{"attn_scale": 0.125, "bias": "none", "init_std_qkv": 0.0312, "init_std_up": 0.0312, "doc_mask": true}
MLP neurons of a small language model. Each row is named by its layer, matrix (gate and up: input weights) and neuron, and shows model dimensions 128-255. Each number is 200 + 40 x the weight over its row's rms, rounded and kept within 0 to 999. A neuron's up and down rows have the sign that makes its largest values positive.
After each neuron's rows, "fires on" lists the tokens most often at its 100 highest values on Wikipedia text that the model never trained on; "fires in" lists the words (lower case) most often at its 100 highest values on Wikipedia text that the model never trained on. A number after a token or word is its count.

L2.gate849,189,155,174,203,212,243,254,236,210,177,134,226,241,186,234,189,218,187,169,265,213,250,232,149,183,203,199,241,259,218,197,247,106,187,188,208,224,174,227,231,234,260,147,161,227,228,224,244,281,133,170,257,184,258,226,209,81,172,135,161,196,227,116,187,171,248,175,181,224,232,142,183,179,161,189,173,206,212,190,176,237,239,196,170,184,239,213,193,196,134,149,176,180,115,216,211,226,191,198,198,243,177,247,212,169,109,216,197,156,146,149,261,198,267,196,89,227,196,151,231,224,206,246,162,174,199,187,245
L2.up849,214,255,187,262,198,232,186,216,206,227,171,169,205,176,269,225,264,168,189,242,189,206,186,198,130,226,191,144,169,220,190,196,150,202,214,210,173,214,225,181,214,225,242,267,117,181,248,237,148,218,181,189,163,244,121,180,163,197,136,185,201,240,183,197,171,153,191,188,188,244,155,132,174,198,180,211,225,218,185,314,198,196,220,208,227,210,140,216,169,221,120,191,196,156,194,200,135,168,170,210,191,165,267,208,104,179,240,239,233,213,258,238,155,266,279,215,130,230,311,177,170,208,153,237,233,214,138,254
fires on: " as" 21, " it" 13, " him" 8, "born" 7, " result" 4, " the" 4
fires in: "as" 21, "it" 13, "him" 8, "born" 7, "result" 4, "the" 4

L3.gate1002,248,203,170,180,243,196,221,192,123,235,126,158,253,146,204,131,214,224,296,174,158,186,155,163,202,206,166,257,217,166,174,250,206,191,252,179,155,134,250,209,221,239,243,228,221,219,166,263,254,238,212,206,177,169,214,153,191,248,130,216,177,250,140,238,169,253,166,186,253,155,298,195,178,246,222,253,208,162,196,187,242,227,128,194,249,183,185,203,149,121,197,235,216,200,228,193,235,209,247,245,217,223,159,183,224,179,267,174,172,179,123,138,267,200,204,230,282,200,230,282,239,160,227,228,80,140,229,225
L3.up1002,321,173,167,213,208,274,178,168,225,135,207,196,239,151,261,238,244,217,261,199,223,287,175,267,165,149,215,232,200,173,160,206,176,221,236,216,195,187,240,175,221,266,187,229,156,194,193,259,205,230,196,174,204,179,223,201,192,160,123,195,218,233,197,189,206,244,187,210,248,195,236,207,250,179,159,259,244,205,115,224,198,220,187,190,203,161,195,217,187,195,206,202,133,194,232,181,194,261,283,190,186,208,175,148,149,191,187,168,198,210,162,172,161,292,170,170,245,216,236,270,264,209,215,257,109,123,209,218
fires on: " 2" 23, " 4" 8, " day" 7, " 5" 7, " 3" 7
fires in: "2" 27, "4" 9, "5" 9, "3" 9, "6" 8, "day" 7

L3.gate334,168,211,210,223,194,212,202,156,182,199,185,145,177,218,185,288,350,204,199,265,148,225,227,205,270,169,228,205,215,183,199,96,200,157,200,187,154,244,224,101,156,190,285,225,193,218,253,185,160,229,145,205,278,165,259,250,160,248,208,231,254,160,206,248,159,123,144,237,221,246,166,158,238,283,223,158,207,208,246,182,182,154,180,235,218,202,238,186,193,230,218,222,166,197,228,251,194,224,192,198,127,217,124,210,86,155,231,193,197,220,222,193,152,239,226,184,220,119,207,196,230,223,187,211,184,193,187,163
L3.up334,213,222,151,174,246,250,216,214,248,181,251,242,184,236,162,258,215,209,166,288,230,250,286,206,182,157,220,171,201,141,234,162,198,159,141,223,234,207,136,181,216,244,237,205,198,190,164,200,231,140,182,189,228,252,180,251,187,183,203,219,267,138,216,175,118,184,123,173,217,170,130,204,154,256,208,163,164,180,160,212,206,248,183,294,170,217,235,96,174,230,156,195,130,162,178,270,178,249,209,249,214,224,158,188,136,216,134,254,187,177,203,202,139,192,122,184,194,267,204,241,176,187,208,179,219,194,177,177
fires on: " in" 32, " to" 11, " since" 9, " by" 6, " lost" 4
fires in: "in" 32, "to" 11, "since" 9, "by" 6, "lost" 4

L10.gate811,191,148,209,174,243,147,251,253,176,170,229,184,209,189,240,169,153,246,177,193,146,242,220,147,220,204,201,170,208,230,180,220,252,222,167,203,182,138,243,220,153,191,235,184,250,185,167,237,219,161,67,154,221,123,225,162,183,190,179,200,172,164,103,224,195,156,164,156,259,244,210,194,215,188,147,253,245,267,252,198,172,254,114,183,198,196,177,176,138,162,147,146,134,190,236,276,137,181,188,151,181,177,151,135,183,185,208,139,293,129,196,217,210,262,237,168,154,196,270,279,185,234,266,225,167,264,220,184
L10.up811,142,264,207,250,208,212,207,220,161,140,181,225,186,175,285,184,169,240,234,294,173,216,126,226,192,229,190,232,152,218,160,200,229,220,220,202,183,292,222,198,179,205,257,239,153,251,181,193,226,179,232,171,212,176,242,272,154,220,172,164,186,212,209,254,38,178,238,158,256,224,149,176,98,153,193,167,229,239,202,230,226,186,192,184,293,224,151,212,193,242,167,215,171,188,207,202,187,174,197,225,197,250,158,176,161,181,204,164,187,242,178,158,114,179,205,217,180,179,217,235,247,157,208,185,214,169,251,165
fires on: " him" 26, " her" 18, " them" 8, " it" 6
fires in: "him" 26, "her" 18, "them" 8, "it" 6

L3.gate638,191,229,218,162,137,169,216,226,221,216,222,205,204,191,214,188,251,233,243,120,186,232,170,180,248,282,171,203,237,233,152,191,204,156,198,196,187,273,204,243,145,282,267,259,275,176,242,162,203,143,205,231,207,215,210,227,188,224,211,232,156,279,199,191,198,148,115,143,136,239,158,223,211,192,176,215,163,235,182,245,168,229,231,232,227,213,120,206,173,231,186,287,240,238,234,175,143,248,229,237,150,182,125,202,175,97,252,225,211,130,182,162,159,170,181,145,209,213,187,243,194,176,240,184,137,158,229,253
L3.up638,215,272,174,191,221,174,217,209,220,143,229,243,212,227,183,151,284,253,219,193,267,266,272,201,189,230,215,220,257,243,193,198,170,201,141,171,159,250,215,240,139,285,231,175,269,205,247,122,158,149,196,192,191,201,198,203,175,209,238,245,190,281,217,240,165,191,178,173,189,177,165,210,143,206,253,198,180,252,157,226,127,276,194,238,231,206,203,231,182,142,166,262,171,156,217,140,163,174,207,249,166,190,143,189,138,72,195,204,146,257,210,187,157,179,182,113,170,236,239,239,205,170,249,178,196,208,188,268
fires on: " father" 18, " him" 15, " it" 8, " considered" 6, " mother" 6
fires in: "father" 18, "him" 15, "it" 8, "considered" 6, "mother" 6

L5.gate424,163,158,153,187,226,213,207,151,167,225,282,266,187,200,177,218,222,267,254,253,174,239,223,275,277,159,208,253,149,157,181,231,240,179,268,236,213,168,184,245,199,232,215,158,183,205,217,282,273,200,172,192,254,197,147,239,230,208,133,216,151,137,144,202,189,123,129,138,161,140,218,186,230,209,241,207,200,134,241,199,158,236,226,223,240,201,157,262,182,300,216,237,198,177,223,198,207,219,309,164,165,166,189,182,218,153,210,182,194,242,195,268,186,158,169,247,203,212,145,224,195,190,232,209,230,228,228,203
L5.up424,139,245,239,194,156,105,154,186,196,266,162,324,188,269,244,259,127,278,263,243,228,278,212,229,198,191,184,214,218,234,193,213,145,171,205,229,152,204,130,214,114,234,198,232,181,270,203,143,255,156,123,242,244,244,211,258,191,223,250,141,133,211,184,296,286,177,194,170,220,179,204,194,168,203,177,293,243,158,159,135,235,260,231,203,177,216,162,224,202,181,141,159,149,202,184,208,166,204,244,190,170,209,193,136,176,228,164,239,189,160,204,196,218,201,169,204,175,224,187,169,254,199,232,232,187,213,158,188
fires on: " both" 25, " all" 18, " two" 17, " of" 13, " three" 10
fires in: "both" 25, "two" 17, "of" 13, "three" 10, "all" 10

L13.gate690,197,171,189,250,255,177,186,251,75,202,249,202,177,220,138,222,244,185,181,208,235,183,204,141,191,202,209,190,240,207,150,157,144,246,265,241,229,177,250,210,200,225,168,259,154,162,180,196,270,165,147,161,156,192,224,159,179,224,174,226,254,158,183,175,199,193,151,122,264,176,174,230,137,210,220,138,197,160,207,198,244,162,231,115,225,241,191,219,115,153,261,192,237,174,181,269,181,205,202,172,225,224,149,185,184,186,182,189,165,166,130,215,200,227,130,166,200,130,226,255,265,237,253,222,122,140,164,155
L13.up690,174,220,218,192,239,220,207,203,211,143,169,171,212,278,254,236,227,241,274,231,146,194,287,110,256,200,222,123,124,122,141,146,141,245,152,228,153,214,228,193,251,229,179,201,242,276,184,206,254,185,223,210,279,199,225,151,155,127,126,216,183,201,178,235,224,230,177,203,188,218,117,228,141,212,152,168,243,170,200,215,192,199,181,202,238,133,244,220,157,166,177,206,219,116,192,226,205,149,262,133,181,198,162,171,175,185,220,149,194,163,289,206,260,195,169,189,202,229,175,158,199,208,245,187,260,208,220,237
fires on: " of" 20, " in" 13, " Is" 6, " on" 5, " for" 5, " with" 4
fires in: "of" 20, "in" 13, "with" 6, "is" 6, "on" 5, "for" 5

L10.gate512,231,222,160,244,248,249,134,221,155,206,183,245,264,171,165,231,216,222,253,213,237,209,144,159,166,218,225,202,205,217,150,213,243,209,208,182,190,192,265,212,150,227,232,247,287,248,222,220,202,127,148,237,193,172,199,104,132,278,199,254,287,236,188,223,252,194,197,160,225,246,169,132,187,250,221,220,170,202,237,125,280,250,148,272,247,189,229,232,178,221,216,202,264,202,124,169,196,197,183,170,197,169,144,154,154,212,238,158,183,215,314,181,231,182,148,192,273,190,242,224,195,115,235,246,206,200,195,181
L10.up512,222,219,201,242,235,185,195,245,199,213,128,187,236,231,256,181,160,169,231,215,313,232,203,236,196,191,187,220,224,215,183,213,292,228,162,171,173,189,221,185,146,226,184,203,240,219,243,164,195,171,147,241,154,130,158,221,182,183,235,182,223,268,179,205,205,148,205,251,224,221,226,98,108,195,138,229,220,207,179,142,282,186,228,233,184,242,213,233,207,151,240,244,244,234,249,245,192,164,283,199,187,217,107,219,146,265,209,216,140,168,245,223,249,200,163,148,252,187,281,164,172,178,208,236,214,211,159,183
fires on: " an" 96
fires in: "an" 93

L2.gate474,143,284,221,219,197,219,241,201,186,142,161,188,187,227,273,163,151,213,152,183,129,178,250,151,260,228,207,256,246,211,168,128,264,211,205,196,209,222,206,218,198,203,302,193,215,238,206,213,211,189,154,181,227,184,201,142,153,267,209,228,173,228,243,214,176,154,130,183,134,246,194,222,185,211,252,167,233,176,188,275,247,221,165,215,259,179,232,246,134,201,215,186,241,117,146,201,161,259,220,180,191,118,190,129,217,156,282,227,213,171,205,144,198,201,200,213,214,236,249,247,161,155,217,241,185,182,157,226
L2.up474,254,219,223,197,225,140,278,163,190,173,229,168,222,213,261,225,293,193,237,184,176,216,225,164,185,114,237,165,241,218,211,212,248,202,229,180,190,169,224,228,192,198,273,113,257,181,203,154,222,184,188,151,185,228,211,221,116,253,211,122,167,144,217,200,224,175,269,157,276,222,251,176,165,138,256,187,97,198,177,169,186,267,171,152,234,242,248,258,184,191,201,197,202,145,180,191,224,196,206,220,238,204,146,132,320,195,207,137,213,205,222,187,192,136,161,194,165,175,187,239,194,233,207,175,213,236,195,264
fires on: " him" 23, " them" 13, " it" 7, " album" 6, " station" 6
fires in: "him" 23, "them" 13, "it" 7, "album" 6, "station" 6

L2.gate889,321,217,220,183,239,232,190,146,201,162,297,209,224,134,211,170,306,272,163,224,168,196,230,214,189,276,268,215,191,170,190,196,164,149,197,206,191,101,250,124,191,178,226,179,166,178,190,182,235,158,184,188,111,214,251,189,137,200,189,180,184,145,221,221,203,192,149,241,296,249,137,182,206,191,185,246,244,138,197,152,198,110,206,181,262,282,295,193,169,175,274,227,193,247,200,190,230,185,225,170,158,222,189,117,199,123,212,269,181,202,159,117,168,148,264,131,200,224,200,150,176,177,189,240,222,203,209,217
L2.up889,283,236,211,177,256,92,202,103,214,188,201,285,251,182,303,225,144,203,243,183,241,173,164,178,176,213,223,168,187,151,220,206,157,191,129,187,222,173,144,148,172,215,227,183,185,172,171,175,215,186,175,172,222,171,162,188,137,175,185,282,274,173,199,259,115,215,180,138,225,195,133,176,203,144,240,168,220,185,175,202,188,204,223,216,287,189,127,223,146,230,211,223,215,149,258,228,239,233,202,215,240,227,131,140,197,203,182,250,181,156,189,140,184,154,242,168,155,236,233,185,162,168,179,203,170,142,129,259
fires on: " not" 24, " at" 16, " to" 13, " without" 8, " in" 8, " before" 6
fires in: "not" 24, "at" 16, "to" 13, "without" 8, "in" 7, "before" 6

L2.gate515,235,260,182,237,213,232,167,153,142,247,224,252,246,139,194,136,181,272,207,159,166,187,155,187,181,158,221,209,204,201,247,199,235,183,279,221,255,155,181,183,158,226,176,168,215,195,180,237,241,224,208,246,244,238,159,137,132,261,197,159,234,254,163,214,221,228,163,185,138,248,245,192,169,242,163,195,159,219,223,297,212,231,145,239,190,177,238,202,171,281,151,156,201,238,153,208,119,253,249,177,182,236,173,166,223,169,215,119,201,198,182,153,198,137,183,160,228,239,201,249,182,101,197,232,202,113,263,179
L2.up515,164,187,152,182,222,228,146,193,192,253,133,211,178,190,81,211,133,221,226,223,225,155,276,161,189,228,158,205,188,225,207,203,257,185,138,192,288,209,229,256,186,224,87,239,195,202,207,191,196,220,200,241,226,215,151,209,277,182,293,253,181,207,224,60,189,223,210,214,115,128,207,258,196,221,179,199,236,179,173,224,190,208,199,223,210,231,286,141,211,276,223,180,256,237,184,240,163,165,221,207,228,193,126,222,167,234,196,201,189,169,158,173,143,180,227,195,195,184,236,218,175,168,153,246,264,161,178,116
fires on: " an" 48, " a" 48
fires in: "a" 38, "an" 35

L3.gate31,208,149,142,225,170,250,159,264,148,156,205,181,241,238,180,245,188,240,246,251,185,166,230,167,306,270,210,211,173,166,159,152,180,252,222,158,292,160,216,146,198,202,215,240,176,237,196,244,210,136,154,128,220,199,221,166,166,169,158,254,253,161,162,201,117,179,220,102,236,191,159,212,211,192,196,185,146,188,162,204,212,213,222,200,219,211,186,154,108,231,247,164,180,148,171,230,175,290,232,231,192,224,126,131,208,195,220,168,153,184,216,187,202,194,269,152,251,190,175,244,215,282,215,257,208,283,174,204
L3.up31,146,225,201,207,245,200,224,246,163,119,169,169,220,215,235,258,245,266,218,200,183,239,211,205,249,163,231,201,181,166,216,175,161,241,190,202,340,264,195,199,250,124,251,213,162,264,233,187,264,201,252,169,246,209,241,188,182,202,199,209,250,247,236,220,201,256,207,199,168,240,196,172,209,164,231,176,154,156,143,220,251,268,186,202,222,197,195,220,209,275,149,108,225,187,182,222,186,196,123,245,213,195,214,190,224,189,204,204,240,278,279,183,261,200,237,239,312,220,186,169,205,230,181,220,241,238,183,246
fires on: " during" 37, " at" 23, " after" 12, " of" 11, " in" 7, " on" 4
fires in: "during" 37, "at" 22, "of" 11, "after" 11, "in" 7, "on" 4

L10.gate807,216,202,231,180,131,140,170,138,191,272,160,244,225,183,191,239,222,218,112,195,189,200,226,259,208,179,232,231,254,166,178,160,145,170,178,228,281,206,193,276,147,250,250,202,220,147,176,214,219,219,122,167,233,160,155,170,190,209,202,164,145,212,101,190,225,172,182,196,206,184,138,145,183,235,248,163,284,169,238,127,213,240,220,210,201,199,196,180,180,214,218,185,311,116,272,228,98,186,207,206,224,163,198,203,181,136,245,238,174,174,246,215,279,199,178,195,223,205,167,227,238,232,215,161,189,199,255,235
L10.up807,189,212,258,223,115,233,157,219,154,271,194,193,181,125,180,189,180,187,237,245,241,209,274,178,200,188,179,189,191,195,179,136,192,206,178,138,121,136,156,210,154,215,253,226,202,176,257,75,175,151,224,215,128,138,182,258,210,218,188,141,175,161,226,256,195,216,189,135,188,208,153,176,178,203,199,289,211,260,251,154,251,229,158,172,208,263,194,250,148,199,115,219,141,190,204,225,192,197,187,154,118,234,220,225,152,160,181,179,250,197,204,222,230,245,162,225,116,197,130,226,221,145,247,231,195,212,201,251
fires on: " both" 18, "ly" 12, " between" 11, " was" 10, " of" 8, " children" 5
fires in: "both" 22, "between" 11, "was" 10, "of" 8, "children" 5

L3.gate566,176,186,195,205,184,170,177,182,146,268,219,205,228,197,195,225,185,221,254,208,187,230,244,210,183,186,214,191,264,261,202,198,270,203,221,205,218,160,207,192,158,287,208,158,279,198,211,210,217,185,178,252,205,186,258,102,184,187,163,256,206,216,162,204,202,239,121,219,181,202,158,142,289,253,258,194,228,254,243,225,194,226,104,224,152,211,180,164,192,202,185,203,178,210,196,213,144,226,240,158,164,232,179,158,198,180,235,226,226,122,211,167,204,123,236,153,175,252,248,285,195,137,226,199,175,297,199,221
L3.up566,175,179,207,202,252,243,181,219,157,260,185,231,200,223,218,299,194,195,271,205,229,184,267,244,157,234,217,145,265,187,285,227,220,226,243,228,204,126,197,259,183,233,184,212,236,259,155,191,225,183,218,224,198,148,209,121,156,167,230,280,266,200,218,162,200,190,186,231,191,163,219,135,254,236,230,204,275,240,183,226,199,203,165,240,152,220,188,200,217,202,206,180,221,150,203,231,188,223,244,207,156,252,221,162,154,236,228,248,203,107,198,156,151,173,189,148,242,224,230,271,184,171,184,254,204,178,193,196
fires on: " an" 25, " her" 24, " a" 19, " the" 8, "ou" 7
fires in: "an" 18, "her" 17, "a" 15, "the" 8, "heritage" 5

L2.gate615,244,222,237,266,220,136,195,177,165,211,184,191,187,155,188,219,239,304,188,159,186,175,216,99,208,218,253,192,209,195,217,183,288,216,204,192,161,191,198,147,149,179,198,250,157,199,187,190,267,151,139,196,205,178,228,185,170,287,187,247,189,265,215,152,250,197,168,219,183,226,221,245,131,163,233,114,224,234,199,185,192,128,227,215,192,224,137,125,175,295,215,208,197,226,254,217,141,247,175,172,191,185,236,185,188,200,193,182,216,197,238,211,214,216,241,189,205,211,197,219,232,223,206,183,133,208,190,187
L2.up615,237,210,213,167,189,197,231,251,215,156,165,178,186,143,130,192,214,200,147,192,247,171,141,243,236,185,223,249,172,176,173,185,147,198,183,222,211,174,157,155,243,183,179,169,193,143,242,262,92,224,253,179,223,167,194,212,117,184,210,211,222,209,202,207,170,228,176,153,214,121,174,171,200,161,183,131,195,109,232,273,145,239,222,206,221,156,237,172,103,220,172,221,212,133,204,199,204,161,264,146,187,156,197,344,226,204,259,195,197,204,147,215,160,225,233,244,118,151,152,213,232,157,236,211,186,172,243,147
fires on: " They" 16, " film" 14, " series" 9, " album" 6, " band" 6
fires in: "they" 16, "film" 14, "series" 9, "album" 6, "band" 6

L5.gate926,210,214,174,171,256,193,148,195,219,239,156,204,216,194,194,161,249,207,231,217,213,200,205,163,195,273,218,169,196,268,98,167,226,190,195,190,217,221,267,192,182,239,241,165,195,180,239,189,176,211,249,179,219,190,261,184,154,223,206,140,265,218,162,207,140,150,99,191,185,245,123,200,142,196,157,186,219,197,162,250,162,157,279,238,283,149,222,203,226,185,141,138,181,185,167,207,180,211,213,144,192,242,199,140,148,206,248,169,197,116,170,154,194,188,151,131,210,189,207,242,254,137,178,229,128,156,162,193
L5.up926,325,153,183,222,236,200,144,216,182,236,207,209,139,244,234,213,225,187,204,176,202,207,215,180,176,231,245,186,191,258,218,198,263,176,139,188,216,204,181,243,223,209,258,188,176,193,186,218,218,251,221,248,186,197,208,173,207,212,213,193,140,162,192,165,225,181,218,228,170,213,196,244,190,236,244,226,201,167,190,216,207,236,185,271,203,194,252,228,234,238,192,191,253,219,226,209,201,278,162,219,215,151,208,155,174,206,148,150,207,159,190,123,253,187,249,105,229,244,258,208,140,171,201,199,162,204,177,262
fires on: " a" 37, " it" 22, " and" 14, " or" 10
fires in: "a" 34, "it" 22, "and" 14, "or" 7

L3.gate94,202,234,203,220,195,205,170,211,85,198,176,181,254,160,165,195,188,254,220,219,112,185,236,165,167,172,219,170,206,172,147,211,228,168,218,207,231,259,262,158,218,228,145,208,244,236,244,245,239,114,226,220,219,224,232,291,198,212,166,193,236,234,192,137,165,200,162,178,220,273,112,230,160,218,268,202,175,159,217,247,169,161,229,205,287,250,179,225,216,270,233,164,182,172,209,156,205,178,216,156,195,179,167,216,209,166,203,166,176,148,162,201,156,210,266,157,216,184,176,306,227,182,247,137,210,132,214,257
L3.up94,216,152,154,179,292,174,206,143,244,181,197,188,113,140,199,230,259,153,160,176,157,257,144,215,179,179,224,204,143,200,210,202,178,241,225,184,209,219,205,197,166,155,245,196,244,194,243,254,223,243,185,189,185,215,125,150,144,171,203,189,244,230,139,159,141,201,155,231,141,219,197,172,256,201,146,147,270,206,191,149,211,184,201,277,195,153,134,290,250,170,116,231,312,212,193,255,110,190,220,191,181,176,154,224,153,196,233,179,246,239,202,173,205,186,215,237,180,211,174,173,256,237,151,174,185,267,245,169
fires on: " band" 24, " name" 10, " film" 10, " song" 7, " company" 7, " group" 6
fires in: "band" 23, "name" 10, "film" 10, "song" 7, "company" 7, "group" 6

L2.gate403,221,194,223,199,235,221,201,172,169,225,145,137,232,192,183,196,218,184,184,206,145,152,144,253,233,234,241,206,246,249,170,144,193,203,255,227,96,119,178,202,209,199,192,187,209,122,209,277,239,184,152,199,153,197,174,105,182,252,222,171,254,186,173,141,199,157,196,235,179,187,188,167,199,214,195,121,235,108,212,240,270,133,223,235,240,150,209,137,216,138,203,227,178,184,213,198,154,209,179,232,209,206,136,171,207,206,211,213,169,179,163,197,185,215,248,140,220,139,244,248,194,213,275,182,240,191,188,224
L2.up403,164,254,164,206,247,175,178,165,217,165,212,156,153,231,260,203,162,228,168,168,154,140,255,257,241,217,208,177,236,105,235,201,274,212,219,212,213,214,157,216,211,189,202,235,125,154,215,187,144,205,121,191,216,153,243,215,192,201,206,218,176,222,209,222,200,132,222,107,233,170,123,176,260,184,249,165,212,275,201,144,171,197,213,184,280,170,146,188,240,252,155,247,202,182,189,274,205,211,213,255,151,205,243,174,172,188,195,222,233,167,209,166,195,247,260,143,202,223,296,180,212,219,258,209,210,250,182,222
fires on: " to" 59, " at" 15, " towards" 6, " until" 5, " o" 4
fires in: "to" 56, "at" 15, "towards" 6, "until" 5

L2.gate466,212,171,217,197,87,161,202,190,136,194,209,95,210,191,150,226,277,158,295,171,157,255,177,193,105,186,237,181,202,187,180,150,180,185,242,190,204,162,168,169,228,218,139,226,264,239,166,251,190,208,215,209,211,215,221,201,118,159,117,229,208,145,185,277,219,199,143,181,187,143,219,223,176,224,204,240,168,161,185,227,190,101,148,195,192,225,193,181,142,248,238,184,156,176,201,182,227,221,174,179,197,165,174,235,233,212,199,256,154,211,209,137,177,188,238,141,271,218,211,259,257,188,244,196,198,117,262,248
L2.up466,156,176,198,258,193,218,200,139,169,184,238,145,196,179,284,163,227,227,191,154,173,272,145,205,210,249,186,261,131,240,218,218,177,169,246,205,275,262,220,167,187,131,161,193,190,212,266,146,257,177,142,199,164,238,170,152,222,275,267,221,227,221,209,196,166,216,190,206,249,226,207,178,205,221,192,203,242,175,111,241,183,247,161,172,196,217,214,129,172,160,135,236,168,235,196,267,179,206,206,150,160,259,206,169,189,150,246,198,182,198,225,138,199,243,128,297,170,139,143,245,172,209,207,228,204,211,158,208
fires on: " results" 12, " 2" 12, " 3" 11, " 4" 9, " Championships" 6, " Games" 5
fires in: "results" 12, "2" 12, "3" 11, "4" 9, "championships" 6, "games" 5

L10.gate415,175,199,177,190,236,220,278,251,192,211,167,220,201,174,202,228,235,266,183,204,183,190,243,200,190,172,232,186,199,251,251,146,244,174,222,152,213,211,224,194,227,134,214,175,267,213,186,213,184,161,194,203,119,181,179,242,133,261,289,218,241,199,152,195,202,186,187,183,192,320,214,172,212,245,202,164,233,265,182,146,177,289,120,181,209,169,166,205,224,270,118,218,148,280,251,162,200,193,219,210,237,231,196,103,207,163,276,169,252,192,228,167,182,186,174,156,167,276,231,241,201,150,243,173,194,218,187,187
L10.up415,221,187,200,237,215,170,134,181,153,170,226,188,283,115,168,142,196,184,176,229,130,288,169,178,146,228,156,157,169,271,154,189,254,222,231,211,178,177,207,253,151,167,232,119,262,242,160,141,253,182,196,166,266,202,212,195,231,232,173,166,181,257,137,218,159,166,172,181,271,190,216,225,222,188,208,168,299,196,175,212,248,177,213,160,198,244,139,196,185,302,183,251,201,198,187,238,208,179,206,203,200,167,186,213,161,201,121,185,193,157,244,182,206,119,137,250,245,183,241,209,272,198,205,169,254,216,190,198
fires on: " his" 26, " her" 25, " him" 20, " life" 19
fires in: "his" 26, "her" 25, "him" 20, "life" 19

L3.gate784,197,247,166,243,214,251,187,232,183,235,123,222,258,149,158,248,245,250,170,245,212,245,204,194,198,211,272,178,146,239,159,241,206,167,193,223,161,206,242,121,104,178,233,148,182,218,182,163,264,118,192,243,153,184,154,140,159,286,204,237,206,197,185,227,195,173,171,137,234,271,202,223,187,214,192,262,216,220,216,229,227,170,272,249,234,256,250,233,150,118,174,250,198,235,194,203,166,142,211,249,154,226,119,194,132,202,183,210,198,158,152,214,178,154,145,155,254,205,296,213,221,204,278,268,186,203,257,157
L3.up784,211,184,197,221,183,202,176,198,242,287,288,228,224,219,183,170,212,187,154,170,188,186,215,168,175,210,281,177,232,195,186,208,242,164,220,120,229,208,263,188,162,125,132,175,209,142,217,243,239,184,186,169,164,193,173,176,209,258,212,173,174,294,170,170,163,184,212,142,173,190,204,177,178,124,163,235,144,240,240,212,191,196,253,277,209,269,187,178,199,190,207,198,221,199,250,225,219,130,192,180,167,227,193,205,91,245,186,171,191,202,198,269,186,252,170,213,143,205,238,230,164,200,266,250,176,164,139,169
fires on: " an" 41, " no" 12, " back" 11, " every" 8, " first" 6, " one" 4
fires in: "an" 37, "no" 10, "first" 6, "every" 6, "one" 4, "back" 4

L2.gate73,97,148,246,220,241,269,183,194,178,180,206,160,224,189,185,110,224,192,246,234,201,204,158,190,250,210,210,233,212,185,161,195,150,190,270,205,197,170,194,137,183,176,180,167,141,217,223,225,258,196,196,211,135,262,126,224,175,190,159,179,223,195,155,270,126,225,181,181,195,265,162,179,223,209,191,172,258,152,184,263,228,191,168,319,161,214,216,187,258,182,180,219,160,183,219,152,238,232,148,214,114,223,242,183,236,224,192,199,215,198,196,225,195,231,147,241,196,172,189,228,245,205,188,153,104,287,235,120
L2.up73,247,159,201,244,218,173,145,85,160,202,236,107,188,134,179,254,175,247,240,146,139,285,105,228,288,228,257,192,198,181,154,141,229,208,193,163,202,206,187,117,157,219,186,217,184,209,183,235,197,210,200,217,255,219,207,281,287,204,154,230,176,230,229,218,159,254,222,169,204,191,233,226,148,199,211,211,227,294,205,175,196,154,154,243,135,217,250,205,149,226,204,249,161,181,183,266,228,238,171,163,196,259,197,236,173,180,211,194,209,127,183,196,207,127,212,155,247,166,184,166,258,228,215,221,241,266,198,164
fires on: " to" 46, " the" 9, " Loss" 7, " other" 6, " two" 4
fires in: "to" 46, "the" 9, "loss" 7, "other" 6, "two" 4

L5.gate572,201,222,209,253,161,214,175,212,184,201,204,229,181,263,265,297,279,248,157,263,179,202,229,189,189,148,243,261,209,199,236,232,162,152,237,210,221,196,301,250,236,218,197,222,169,168,204,188,150,185,183,231,194,226,218,217,112,183,142,196,168,218,125,240,205,238,181,243,262,247,172,117,175,155,211,212,202,181,210,171,175,219,145,195,237,244,238,140,201,112,180,199,185,238,222,160,203,173,205,167,256,194,167,136,141,140,203,240,190,247,191,200,170,203,199,260,238,260,117,198,228,141,233,186,185,151,150,155
L5.up572,207,230,215,172,185,166,165,271,229,165,215,179,240,236,192,224,226,238,206,221,249,159,177,164,211,149,199,195,160,227,187,291,224,251,176,141,212,260,181,114,125,183,194,183,169,246,244,188,131,158,181,181,163,180,210,321,252,154,204,190,154,228,235,263,170,197,136,245,289,250,175,238,157,195,237,149,208,146,160,246,222,259,241,171,208,179,169,263,181,227,232,201,221,149,210,184,214,187,213,265,224,184,230,146,185,192,131,173,145,239,242,196,305,222,167,257,115,222,195,173,166,220,86,194,203,169,128,202
fires on: " in" 37, "o" 8, " at" 5, "anti" 5, " from" 5
fires in: "in" 38, "at" 6, "neo" 5, "from" 5